Part of a small language model's weights.
Size: 8 layers, 8 heads of 64, MLP 1024 SwiGLU, vocabulary 8192, 29.4M parameters.
Architecture: RMSNorm before each block, rotary positions, no biases in attention or MLP, untied embeddings, attention and MLP in parallel.
Training: a variant of Muon for these matrices, 418M tokens, 6382 steps.
MLP neurons of a small language model. Each row is named by its layer, matrix (gate and up: input weights) and neuron, and shows model dimensions 32-95. Each number is 128 + 32 x the weight over its row's rms, rounded and kept within 0 to 255. A neuron's up and down rows have the sign that makes its largest values positive.
After each neuron's rows, "fires on" lists the tokens most often at its 100 highest values on Wikipedia text that the model never trained on.

L2.gate910 [196 149 122 153 131 143 142 170 148 117 125 153 177 171 187 179 112 107 142 130 195 117 129 174  57 162 140  99 131 103 118 119 178 116 134 105 182  90  98 114 104 110 168 104  89 102 110 118 146  83 168 155  81  89 110 137  78 137 116 115  90 118 135 117]
L2.up910 [165 169 161  99 118 129 120 105 118 145 149  97  76 119 190 118 115 137 158 142  81  96 154 148  34 117 102 147 112  93  43 139 175 109  93 137 113  92 134 128 113 130 150 143 111 149 183 125 126 101 175 170 135 158 159 122  71 150 130 151 104 131 101 188]
fires on: " River", "land", " Islands", " Country", " exped"

L2.gate158 [166  77 108 181  87 148 105 110 120 121 115 182 115 119 137 107 151 111 141 138  79 149 102 149 137 114 176 102 207 117  54  73 116 137 174 118 164  74  86 133 114  53 158 165 111 112 157 118 105 129 146 138 122 128 164  83 149 138 103 108  56 122 130 149]
L2.up158 [137 110 118 127 148 157  66 146 161 199 111 145 108  89 187 114 174 116 132  79 109 143 133 138 168 104 119 112  98 139 160  94 150 115 147 123 137 100 131 168 117  83 163 146 120 102 145 226 126 133  86  88  70 116 132 149 157 104 123 127 102 121 110 107]
fires on: " of", "ed", "uc", " developed", " form", " formed"

L2.gate815 [146 138 127 163 152  95 126 109 179  86  60 148 158 112 137 145  63  71 125  67  80 105 144 151  80 159 136 121 155 100  91 122 150 136 193 115 131 108 165  80 109 156 148  83 130 178 133 118 101 127  97 114 161 132 110 126 133 159 117 121  82 165 107 126]
L2.up815 [142 189  81 104 126  99  87  89 148 153 115 113 172 124  99 110  94 122  97  87 166 100 111 122 129 124 161 116  68 156 146 113 119 150 119 149 151 147 137 146 135 131 121 154 108 146 155 135  92 144 131 130 140  92 157 142 141  93  94 117 104 109 142 151]
fires on: " just", " against", " However", " almost", " however", " repl"

L2.gate18 [147 182 107  96 122 148 149 139 106 134  55 137 137 139 174 112 106 127 118 228 188 102 125 160 136  70 162  81  93 130 148  83 102 170 116  92  32 206  91 146 170 149 109 107 134 192 137 116  97 148 146  84 159 127 104 133 153 166  92 160 116  67 147 102]
L2.up18 [116 113 117 106 159 166 123 142  93 127 141 104 191 103  96 107 121 111 135 153 166 114 143 149 127 118 120 180 122 131 131 118 177 143 112 133 126 140 167 114 154 107  86 152 124 126 173  94 127  46 149 103 160 105 133  87 114 181 159 151 121 112 108 162]
fires on: " under", " de", " Ag", " Coll", " coll"

L2.gate1012 [161 198 149 170 168 123 113 132 148  74 186 121 132 205  92 129 135 140 117 144 120 168 115 156 114 145 133 181 128 141 135  97 118 164  75 162 123  88 102 113  78 195 112 127 128 130 115  90  88 144  81 187 132  84 126 160 139 181 102 123 146 135 169 146]
L2.up1012 [ 82 139 108 166 103 177 144  88  65 120 140 203 145 101  82 147 149 115 121 122  91 129 147 164  66 108  97 180 132 183 173 109 139 148 118 197 159  78 125 131 118 130  83 161 119 167 170 134 162  96 139  98 136 189 121 133 182  99  78 122  41 180 149  95]
fires on: "el", "io", " ge", " Ge", "al"

L2.gate568 [125 155 127 125 116 105 151 181 116 181 149 136 118  88 141 126 129 104  96 140 104  84 187 120  84 136  61 159 162 157 215 166 142 160  83 120 129 126 143 148  85 160 101 188 132  79 133 147  68 115  86 205 113 154 125 159 158 120 140 141 167 113 192 146]
L2.up568 [119 124 136 149 129 132 104 150 140  91 152 144  78 143 138 129  95 177  90  98 164 120 130 111  50 154  91 126 143 111 144 111 118 136 110 167 128 113 142 184 195 186  87 131 112 140 104 132 116 105 178 202 135 134 114 132 143 136 148 164 110 127 170 105]
fires on: " of", ":", " now", " list", " family"

L2.gate670 [141  95 135 102 102 132  95 210 157 148 144 150 130 131 155 145  97 139 136 197 143 138 137 148  60 104 163 145 154  76  88 100 162 112 114  97 151 137 174 126  78  93 186 152 104 155 121 100 202 145 126 120 175 161 170 149 123  86  80 139  68  95 120  99]
L2.up670 [103  87 185  80  72 141 144  93 136 111 139 118  91 108 125  92  80 112 172  90 159 173 153 125 161  95 131 184 121 172 153 141 127 106 115 130 126  85 215 141 184  60 131  91 164 112 131  96  77 119 117 162 170 150 167 132 128 139  57 135 144 147 137  70]
fires on: "an", "el", "ion", " which", "awa", "ne"

L2.gate303 [160  58 109 129 124 161 147  64 124 107 147 135  92 132 130 157 158 138 121 121 105  87 104 136 158 109 192 125 100 151 105 106 144 105  96  82 115 135 109 158 118 105  95 167 160 108 118  80 117 113 144 132  96  74 128  83 133 127 117 132 145 200  80 106]
L2.up303 [154  95 175 145 165 166  95 189 183 116 124 138 139 158  73 171 136 127 150 168 147 161 143  92 176 109 117 141  95 110 133 122 142  82 124 123 124  68 170 138 104 205 154  88 135 136  74 134 164 140 115 128 115 102  79 145 122  91 129 169 112 151 128 132]
fires on: " 40", "%", "000", " 50", " 30", " 20"

L2.gate394 [146 123  93 155 142 129  84  92 157 135 139 142 119 151 154 144 123 115  91 133 155 102 137  66 177 103 141 102 169 143 159 133 112 188 139 107 134 152 159  84 137 114 123 190 106  89 138 103 181 138 183 208 139 108 166  95 127 150 107 109  90 116 162 131]
L2.up394 [156 104 154 179 179 110 113  97 185  59 138 132 122 145 140 116 131 150 145 137 196 137 114 121 148 114 135 211  97  78 121 148 118 141 163 157 123 162 102  93 139 139 114 154 157 198 102 160 171 126 128 184 147 166 154 120 104 122 102 127  87 149 158 127]
fires on: "um", "y", "ist", "e", "a", "rat"

L2.gate1019 [163 149 120 146 109 223 168 132 115 110 145 162 186 181 107 112 154 103  64 131 213 157 146 118 112 106 149  86 151 170 130 140 110 126 125 109 157 125 115 138 137 134 105 163  75 211 155 166 143  63 124 138 127 121 169 125  97 145 110 108  98  72 147  99]
L2.up1019 [184  86 134 134 132  80 166 138 136 115  98  71  90 145 166 149 142 133 137 202 149  91 119 131 199 186 143 101 138 155  92 147 159  59 133 135  82 114 194 128  95 134 145 133 101 103 120 130  94  85  70 125 115 117  70 122 172  95 105 147 152 170 143 106]
fires on: " time", "LB", "f", "y", "oms", "ies"

L2.gate865 [184 114 102 123 129  53 132 103 109 102 143 148 188 118 171 121 157 128 144 103 117 113 130 130 167 178 167  90 167 127  41 130  93 126 151 143 146 142 151 180 123 176 110 121 118  68  93  71 120 134 128 138  79 149 137 165  88 193 152  89 128  83 122 115]
L2.up865 [102 174 124 144 149 132 141 115  87 136 109 119 103  98 124 122  87 176 133 169 141 135 126 164 101 179 120 155 125 121  77  99 102 116 166 123 109 131 135 197 146 103 134 112 111 137 138 112 164  65 153  98 140 142 111 156 101 122  78  93 119  96 176  79]
fires on: " due", " time", " up", " Rod", " Box", " sports"

L2.gate771 [ 57 170 212  73  77 131 131  62 108 130  79 153 156  89 171 113  86 114 189 138 144 100 143  94 174 156 150 108 169  34 110 155  93 165 149 124 173 123 133 107 124 145 139 189 170  86  57 150 126 141 155 161  71 158  84 157 161 116 115 107 146 127 172 139]
L2.up771 [ 90 124 122 110 128 132 112  84 120 171 142 152  83  92  96  94 153 100  95 190 151 121 116 132 169 123 139 137 106  84 120 150 168 110 143 136 110 115 136 156 160  95 144 156 179 120 149 163 140 125 111  90  56 131  67 146 180 176  93 127 108 158 142 129]
fires on: "as", " high", " air", " Air", "z", " living"

L2.gate770 [119  84 163 107 158  87 142 146 134 108 192 119 134 205 122 101  80 122 145 117 116  94 138 109 107 160 130  90 103 122 167 122 115 145 192  96 133  70 158 152 121 182 144 129 135  69 131 179 146 164 134 170 143 106 112 160  90 149 107 118 179 183  44 146]
L2.up770 [182 133 151 155 152 150 109 156 149 130 150  97 147  79 101 125  68  86  83 124 180 150 135 143 131 162 143 161  85 142 125  90 130 153 118 155 117 158 133 150 179 172 100 108 141  40 131 111 151 100 162 110 159 176  72  66 109 141  81 160 123 124 124 141]
fires on: " re", "with", " att", "an", " with"

L2.gate755 [134 189  79 146 171 153 134 130 144 136 115 151 122 117 135 126 109  77 123 144 125 140 134 102 134 113 128  64 120 137  81 107 124 191 145 112 147 100 121 138 117 107 138 155  88 149 157 192 160 141 163  97 150 137 125 175 141  29 131  65 117  78 189 103]
L2.up755 [157 115 134 136 111  99 116 211 135 104 139 168  88 132  71 142 122 127 116 137 109 105 104  68 118 118 158 137 149 174 110 121 152 160 114 114 146 109 123 149  89  75 143 104  79 107 193 109 100 121 197 141 142 139 138 132 137 128 143 174 113 117 169  91]
fires on: "===", " of", " Far", " lost"

L2.gate5 [ 62 208 153 169  75 165 156 129 169 130 117 136 126 113 135 151 115 154 105 124  81 173 163 172 157 115 165 132 166 119 120 153 172 154 155 150 125 107 155 153 154 155 132 136 110 115 155 148  99 126 132 139 103 159  89 153 122 122  92 165 168 150 127  94]
L2.up5 [111 106 139 131 135 150 167 114 133  68 169  63  93 133 117 135 129 129 195 131 136 122 159 122 127 106  95 247 163 154 150 160 125 128 104  93 132  33 161 150 158 124  59 153 113 140 107 126 206 193 110 170  46 131 103 116 110 144 172 114 102 147 159 173]
fires on: " Bl", "Bl", " Black", " Silver", " bl", " Rock"

L2.gate762 [142 153 124 150  53 154 150 125 152 146 122 147 162 132 169 143 137 124 136 127  94  91 205 111 156 125  75  79 177 137  98 225  97 117 151 153 178 145 165 141  86 130 134 125 143 168 142 124 127 124 121 105 171 137 137 110  98 159 179 110 113  96 147  85]
L2.up762 [124 152 125 140 102 151 154  92 107 146 139 105 101 102 115  72  98 185 118  60 157 139  96  87 115 157 129 174  95  88 120 117 116 129  71 135 142  85 156 117 111 130 142 123 176 108 152 125 134 133 149 162  47 140 165 123 113 132 123 125 107 166 165 119]
fires on: " by", " Marc", " part", "lan", " tax", "mer"

L2.gate155 [143  90 129 152 164 181 135 112 111 174 130 146  77 129 161 132 112 190 100 113 124  41 140  97 153 138 194 150 160 144 149 118 126  35  51 119 118 158 108  83 160 153 167 137 109  88 127  76 125 115  54 148 148  80 122 117 140 114 136 160 148 110 161 121]
L2.up155 [156  84 107  75 135  99 175 109 149 124 119 142 163 140 148 126 150 127 195 133 122  86 146 145 157 160  91 182 148 118 147 138  66 115 115 183 124  88 114 171 111 185 140 138  86  76 119 165 103 159 123 161 104 118 107 163 159 117 141 162  85 102 148 164]
fires on: ".", "ion", "es", " Am", " Que", " am"

L2.gate460 [177 146 151 171 143 110 114 160 142 121 195 145 138 116 218 125  67 187 156 144 121 166 163 131 137 100 168 167 184 130 160 165 154 142 100 140  97 126 126 122 112 212 166  78 161 138 134 128 166 135 101 151 147  77 158 151 169 104 185 144 164 169 110 105]
L2.up460 [131 194 175 217 141 100 154 128 200 135 187 153 119 138 161 110 147 160  84  96 167 133  91 204 148 119 130 148 123 142 133 122 126 135  85 134  97 133 145 163 114 138 159  94 137 121 137 140 181 160 111 148 173 111 110 116 145 154 191 152 112  90 144 144]
fires on: "ks", "ire", " low", " fire", " over"

L2.gate991 [140  65 163  41 193  84 112  95 153  75 103 139 143 121 120 126 201 157  62 101 102 146 173 160 131 220 163 147 175 154 113 128 124 117 109 162 190 164 109 127 167 127 161 212 103 154 128 154 147  93  92  98  97 184 111 127 157 133 146 147 109  78  96 145]
L2.up991 [152 119 163 143 106  79  88 180 143 152  99  74 158 133 158 122  68 146  96 150  58 101 162 160 111 142 123 159  86 124 101 112  91 139 119  73 124 144  84 154 129 123 118 114  99  55 191 122 158 109 159 165  79 133 131 146 170 156 140 109 152 113 182 120]
fires on: "o", " that", "ed", " of", " about", "ov"

L2.gate809 [117 160 129  76 152 110 101 173 111 104 119 145 146 202 148 126 122 105  34 174 128 121 148 104 143 108 117 151  81 106  68  78 117 113  87 125 184 127 112  97  97 146 147 168 124 210 171 128  66  82 159 139 138  93 141 111 130 118 145 163 153 123 127 157]
L2.up809 [169 185 146 117  78 111 155 146 121 136 120 157 139 117 110 104  61 145 166 131  86 118 102 124 157 108 122 116 146 193 132 107  91 102  74 141 139 121 121  76 123 142 172 131 176 158 119 126 131  97 152 109 122 110  56 113 138 135 156 122 159 113  81 142]
fires on: " of", "00", "ity", "59"

L2.gate422 [ 88 121 144 213 145 181 114  96 109  90 236  78 171  88 140 207 107 177 144  82 155  86 150 113 101 109 120 211 156 189 115 129 174 115 143 208 105  96 152 132 146 195 121 103 127 131 154  97 151  69 106 151 123  91  98 190 119 105 123 138 104 132 180 144]
L2.up422 [149 107 128 116 107 146 176 111 144 125  87 172 118 105 144 227 182  58 125 155  79 127  95 103 144 176 176 120  92 131 134 140  99 140  89 144  85 146 114  97 145 190  85 112 157  86 118 139 112 110  47 168 116  71 112 158  89  92 117 151 105 128  89 143]
fires on: "%"